config.toml
head_dim = 64
lr_mult_qkv = 0.5
warmup_steps = 65
schedule = "wsd"
doc_mask = false
dataset = "wikipedia_en"
MLP neurons of a small language model. Each row is named by its layer, matrix (gate and up: input weights) and neuron, and shows model dimensions 112-239. Each number is 128 + 24 x the weight over its row's rms, rounded and kept within 0 to 255. Numbers have three digits each. A neuron's up and down rows have the sign that makes its largest values positive.
Before each neuron's rows, "fires on" lists the tokens most often at its 100 highest values on Wikipedia text that the model never trained on. A number after a token or word is its count.

fires on: "n" 12, " people" 11, "er" 10, "en" 8, " People" 6, " Children" 6
L4.gate10:136143143137122141120125133132143114145107111116151107124179125126131150167161098156102064127147116082097139134143075126137115135148149125077091150142136108087156143164108086130154104162146106096134161088084116113136141100085127088128145130128152133143106118103100078130134092107105121116101134115126124184138173118108123121087095115105084113137141112161158111088144122153084123158145
L4.up10:116126113082127141154143128130137083162133140144103107108144094099159119116137135128119079171096144087104136132147110150092121135145167107159144141122114137100128104112148081176105114136119138124137137150165155091150113149153134124143162138124129131084135116107128105151125145147100177087146137164116174136149146151053120135157132149149119107132133133156136145108169150141094142168100

fires on: "=" 89, " directed" 4
L2.gate531:095179122129164120117086139114131173142141146140151164128131114109099145076147128125123173127091116133131110114115127128175144116107141142128099138151111075122093131172147095142119150151129103105123125137148122140128126133096118094112095171156138194101082164101111110186124157112111078114124122052101124123115129137110139131172144060100128138139127137196158117145130142143114138131104
L2.up531:111148128115132119104144099123139114137165139072100119167150147135149116110137177126164130126118094185151140146126136113140098121119162123148080128106183095097088096090133117139137132111118129158122085109168140110161153116123101118164127186150146122118119140115153136152120114142176118130146127128101121166120152112094182122177156107150153140117144162120136083153135144137138117135107

fires on: " of" 67, " for" 6, ")" 4, " attended" 4
L4.gate667:120126141121141153095154142099126121126142136094106090144125117156129099106104147119125137175111169121153132142164081139092099136135161114136136126107168180098135138149141111090127100123154106111126142090138162131120075136111106146138163115147129126138168166148180071126130115152149121121093109136159093160123111068110131136121090183125112128102145142066142118142097138099157148061095
L4.up667:111191128106159139111123132121116136154093135133093124142154147138132105152135143126109120179134167160111161168123134142123111078119134123071140155140104135137128121152145157148106118169109102126156189098159151130099144129105122157121144141157139103137180185137192129142109144136151153105124109172164142131129137094141150144156090164124108141122122146102110105120153137086141097124107

fires on: " on" 25, " sp" 25, " upon" 9, " mem" 4, "spe" 4, " Let" 4
L2.gate562:114144143184095091140134127112131150148132070148178137114160096135127155104152155173119112136103121137136116092088114165128156114105115145118116118124088126134127119121133136124127100124114111144138127110120136106155119099131141111120149174154137147145139185146119126097113129131110166101139133150118124169101107110070113124133154125133123150106136147096131128132142136100113155103107
L2.up562:112145150115114115129114100164137141120109137148156078119126119131141124100147127147138097116134103117143113150088121109172131115124107127111096107157098167088142166140131137082151131107123127153167151153140160133135115111127111076127166126122093129106151106119113156130118156119132149133127123115087158166162116080136158101198119135102144124109153137098176174110110134102087075108123

fires on: "\n\n" 90, "\n" 10
L2.gate658:118124137168135108136176149128115122085127172103130144115113137147064151136127175126144100097128128121136130129111109119149095104147114122090155142164150125095160084128146143091106143123166084147130135102124136138155137110152087091163094091107173110109130125133129129136098166147110131140132135186097098161101103107130095116169129131155112106119111130123107060131145110151129093124100
L2.up658:132130162177099102145129143087110116097143181133132140143108156126148142155100155087132129095128142067118153117130099109145137121169141144178135118184179145129124129092129121097122148110181126120134182147147129120165138151134106108101135117150137140083123160096140144130122175127104136110099117135116107139115106091131133122122121179135141134144119133152121103112134130130119132106090

fires on: "\n" 99
L2.gate248:139167159131138147135145152125100145133145115134116121136082131111162124120137155136131138105100107072108137146166102127113132095136147127142090157138139164178102154145098095169126118122169123127101126123119128107166180136097135142113123099163161137161167134147111146159104111180111121100082119121104106087132090140150161139145116099107103162128108145130111105111115160098177158104156
L2.up248:131140140125173141114142078125126113167133132123100121117170146108139154103107124151126143173102132123134127151155138162105095102136122163114124103139127151174125083098108125151127138085154143102129143133135122162132149138085116130089150086126158138140102147138089159137165129153143146117054146100129115091158141106140116140141112073128154121143101132131140087125121191126132154105118

fires on: "\n" 100
L2.gate465:101136141127111135142116126132086141109116124098135132121094147124107139128191162115103149124146210178141093147143141124179134145111087096162066157084134160136108194139141108113104130124116085135117138136113136108121137123140130139113083141132093155127110118175140150090129050142168106128134107104107128123151113155162142163134108143134098113156133098128160128113170118110120125127126
L2.up465:126135124134141127170104098166112112191129126127138131109140092142138153119151161118135146129156137127133136157163123121154163123096067129175094100116130118117116156152120107125123094123121060155119128090136121134124154153099134110141076149123115150125111133133189162098075099113176132135117137140087119129182130156121147150102095145132128109152134085096138105085174143136114170126130

fires on: ":" 31, " went" 13, " was" 10, " of" 4
L6.gate32:098104105071137134118073155140135103125149131133155152094123122115136124149105165129144147135113136167104128146135116109106104111141105111162125077092081140176091178122124118137141094093095149080093174155164130147152154140125133140120130124178128158120100093161116132103149063140122124097124082106131113100115135126116095135147146111121117165081121139141120154127172157130125121124170
L6.up32:128108137175129115133080136138145164147131130105125165142131114196173130119148125120139137116083077112160109157133136149150106109128103173078123148149095114158080136121193079088161099093114107151153155138122148151130111143140151165125150146179100131161152130116113144121130096123133136127108119134147097103126139114117140116161117089159133133090155111129144142118113095094099136098154

fires on: " \"" 18, " by" 11, " Title" 11, " from" 6, "\n\n" 5
L2.gate280:111125158119104111128144104109116099108147122114111146134140115118125189181114144080110130125087143153162123120160139183105164135152117144150117151112154147103130143126147121126145094078123138120104138144176062134126137141132122135114168088086133137113108177099112113166110169144167094140122095113122129133097139096115151143143184109124125116136155127135154131145150119096123178127145
L2.up280:133120157143127139167133158117145101088173178163155165104142117137144120126100148127099121116159135138098148071161099157152152090169139154125134114121133107082116120097127089144122162149104078135090137142123110133131118164119148136142188133115136176146127151144089094155135138146131074147142152054121081135124138113135134151151114130124169138135152144149120127142138066155122126147132

fires on: "\n" 64, " 45" 5, "\n\n" 4
L4.gate263:153105106134110149166101119105141070115119108128155107134139126138103158132115142099119112135084138112161106106170102121156079122149170098156133155147144125155123168115097147109185159119167121142123138155128110144125143109136138123154154136122147151110073123164111122191158120160129120172104158103141151134146104152146117164116144113133159093152175167160163110100122142129093136146082
L4.up263:121123119136074110126123123140120125116126156147082100123131105122149157089156103125103137084161157120121146117149169122105147130146150136129122113169120159137162127164171126126079149115111123098139150135086146173138106166125114128123081114139124137132136117093053097111187125145094116145125151122116120151122109168123108079129123137131123152153115106119123150138123126095154130123098

fires on: "\n\n" 93, "ug" 5
L2.gate42:160112185132108111148081153135133127109178200109111124113161128167108147109135135115153139110123168127113128135143079143127090126178172129139140199118150122111133111140130098125103142111137082094101142112112126100120133136136106157121144165130124152116171137151140129108149160150096121123123129133117133092095097114146091172152166142102178138136141147118066122073180124144135144137100
L2.up42:152131173140115149169154111122127097140133178153121140141146132113097111140089121127142122093121134137147092130148130133132123126149121141179103130074133105099181150103112076131130145113151116114114099107127108090108116151141123143135142114106149152083118160142142112145137110082108099141139133122145131136091156128135106087108115135153177103131141134106111153152127135170087142150106

fires on: "\n\n" 22, " |" 21, " :" 16, ":" 13, "=" 10, "d" 5
L2.gate252:083130117125090086172123152104066139139108131151117139107141125114130136129128166115127122133100140108124108118133077118165157110096174102087133162138129099126174166123106113124082130113139085137130121163117126129131108114170154160175143108077101122146124133143136160121108162111121130134060115122141125083173136129130082127117150084134149128116108112134069124102158155121149150115135
L2.up252:176112142097102136115150125143105162148108121099103190122109086138124133104161101113127129052117085087128107134098165149100105137168105080131132117112137123081154131111180105150124143144086120113150099151152112113114158113164135148148146110160117072111130119165144065142119108124097128154125143107119110100121099156144088103167145130081136145163085134096110135130148156125168083161164

fires on: " The" 36, "-" 12, "The" 8, " 2" 6, "d" 6
L6.gate24:128138122134139146139154120108094105117152139126143118068125121156128139115102141104137169103137122187093125115121120132164141120095137147122113128151107142123154164114157155134125131162136141112150126139115156125099131134142136103103174157115146146144102142131134117119161133124070154132129140141144088180146143131135081154163130126129108124126144094161130119143143115137092116129118
L6.up24:179184145115143104119140116111123138112138119126116127070095122132119087144159103080087146103145132149100127166149115153123136137119145148137110111145140124156130155128160137156082139129164125121095115121105095128133129125150134139110145144137162115143103140101117129157101110117096152118102165127145107095127120149115124122108138108136140114123122139162096148113144165145086140105153

fires on: "=" 91, "\n" 5, "-" 4
L4.gate330:139125151143131128109155139079088138116147089138153098102139136136090148118127138127149145095130153154125142107153097120155114133105115132134103090099107131094129145145107143114152128078126109119166137154147133161118111121124123121108140187112159102119131133152130153174144111122109130117150208142155098113136100147149120141123164119169118123145156076116169162113124122120116128110097
L4.up330:131131067193143137173107135095088137160118129113150124114150113132127109121143107143145157103089133157098131129106122173129158152150138157100105124097135149136116146145083145131101123117131130142139105197125141129141132138139114127156100165167133102137123123128079159158139085101103147127112158127141146162109104150155167103138117154140133155174092123124151142112109115147121123119151

fires on: "\n" 84, " composer" 6, " by" 4
L2.gate10:099135150111101128158112095134058117119156133148090121123156139149101124126214135146100146147086109138142151146165129134111127108118093111133162157133084158110121147115141112157119110146109094103101107151135127162114129166104158115127140172095116107145119099157089172146138095118117159154111156121159107112140103127122103159094108138144083127121161100138125108146163121077115143132137
L2.up10:123140113097115121138103124180108090131099150165138159102126129117180131141155114120120109132157134128121137132155103163105096115101076119091115140115143164126138151149085137079133143126130108183120129108124094137142130127099170128161095111123092126176135113122160159101082112089134128130164105181128191108094154117135122099107112163078142127126139080130140158110111139122114139141155

fires on: "\n\n" 24, " comp" 14, " single" 12, " Comp" 11, " cho" 10, " Production" 4
L2.gate238:125132116134164115153117139107150108123102165145136155120124141162151137123128137118135140177147140116129120138148115121158161100136083187119136150147143126086106176153147141140152167136125107096139111109124138131144131121121187119115138139097126163136115113148135141127101158152129138151128117082127091103102071112125078159160164134099128086099109124141161107152143150140132100126137
L2.up238:142151159178128067130129107135150096149097195118092127120157148114119121130137144148115150108129154129117080108146158107151127104140137144143147142127128198112153141127152120113149181125110123111095155110135122145163119122173120156138151129143162134112128151125082135135140158116163131143152150122118116160124113091150105167119152188170114130110147133148140131142136185150120139150123

fires on: "s" 27, "(" 12, "/" 6, " =" 5, "=" 5
L4.gate556:149114149119147094160146116164126125157127072097168112125109152145141182106138146117118132152180125117134128160091113082136113095122167092109138115105133095112175141132132115084140164111121151134133137171126113120130140144142111133152116179090138110131075119115119140108113147130109091164088137116112163139085105116136096156088132170132136124117107124104164105102107103180137140099148
L4.up556:153127084181163136142108136107117118167123099108130095094150145125102118107117102135113149163128086119125107102116134110127140113156155141083119129147101128132134132101102147101124103102145090133102151177110118143082110118100128095118100098126117104136089118128095168156130126107166128104114130119146136161125161150127128087157143099093115152098133143132138124103153138151151134084150

fires on: "\n\n" 98
L2.gate445:108104108111140111151096135138124163156056152115136096120149168153111126114111137077160109144127143143108137123128107133164101085135155135113128151143172152095098157129104155120108111112132098105117129139134111129101118175137130099110129112100118140150119118119154111127152103163143127104126122142130143111124105148114084101187105158165157123110111120121130103115164148090141136168164
L2.up445:094121119134146124125114125147079165145099121160147120095147133145131123130082102080119120101158137093101177133137106158110134123157152132121119119114109142120131141089166116133114127098147108160143134130151135129092126142114157118104118113100158155154138076146152135166129108122121110128119124135169135142135105104173127082134105091154149118122142085109117145138165117114118121123122

fires on: "=" 89, " Works" 4, "em" 4
L2.gate301:079181134158153081137123103114106152101089095122125093138160142108093140135085121147116159167118101136152091133114114165101120098147098098149125128112110139094147149091141144159080101069108123117138134110160110159121101108079143132109147126115156165102061119144139089127132123142148125073115127104114137131142156092121135136141129144167178135109145108159124179160118122080106188131120
L2.up301:144111142103151129134126125126115113131095136160151103135159136108097134106063157149104158127145082133132099116166098152131098134116128122142081099126115090124117136062158067110114157100136126128148145068146100101122121150116133085105111148084160133105103156122162116101121125104178176149110104077108167136137119104103160138127163110145126141148144130131077136141158114101192134151119

fires on: " of" 30, ":" 9, " to" 6, " only" 5, " about" 5
L6.gate241:120110130110111143124143141121127090109193097099099130136143144145112173106069157117125109134139169099104163113121154113122116102119137139149092088165129134156112156102141105129133123077121116146107150146130145142137160094121092119088152149147110121131096107096133153145103110102152123148105127065109120141135123139133132109147121153153130170119126158116148073134188119131120125140086
L6.up241:111128143116134133126131158145110082150136091122143123187130109144129140094107116109097106092112144151140138106156072125095088149137112108105129149157085127136117126122188153096109094126096087106105136133183113132131156116129091188114124143144134152116100178133142117138114109130141131111082113134109089146113140140094139095137114089155106156140131071113129138114142143141115114110115

fires on: " \"" 41, "\n" 23, " as" 13, "ed" 7
L2.gate636:134145120128111121156101143154160191122119096110072145125139152099101176122124121121137144092101133121141139098093109142117160147159138138159152097115153110152089130154150145113113135131122146125182150157132142151154181124065119125109111143160138127102094094113114111160115094138130129125098109145110129113090114140126127168129145114130098129152110129121148128156132113108133154132136
L2.up636:165140127115122130136155106158141146135114122120081131096121146072126160136102149080124158076099171120137116103128123110074131178152132176109119090104131125142101122125149131126075126104098135089147145146107142137114175148144145087116101097143140120118118132140122143170154100132085074130095112131167144102094137113131140129110101104114116166128154135130096141128107139118137128107139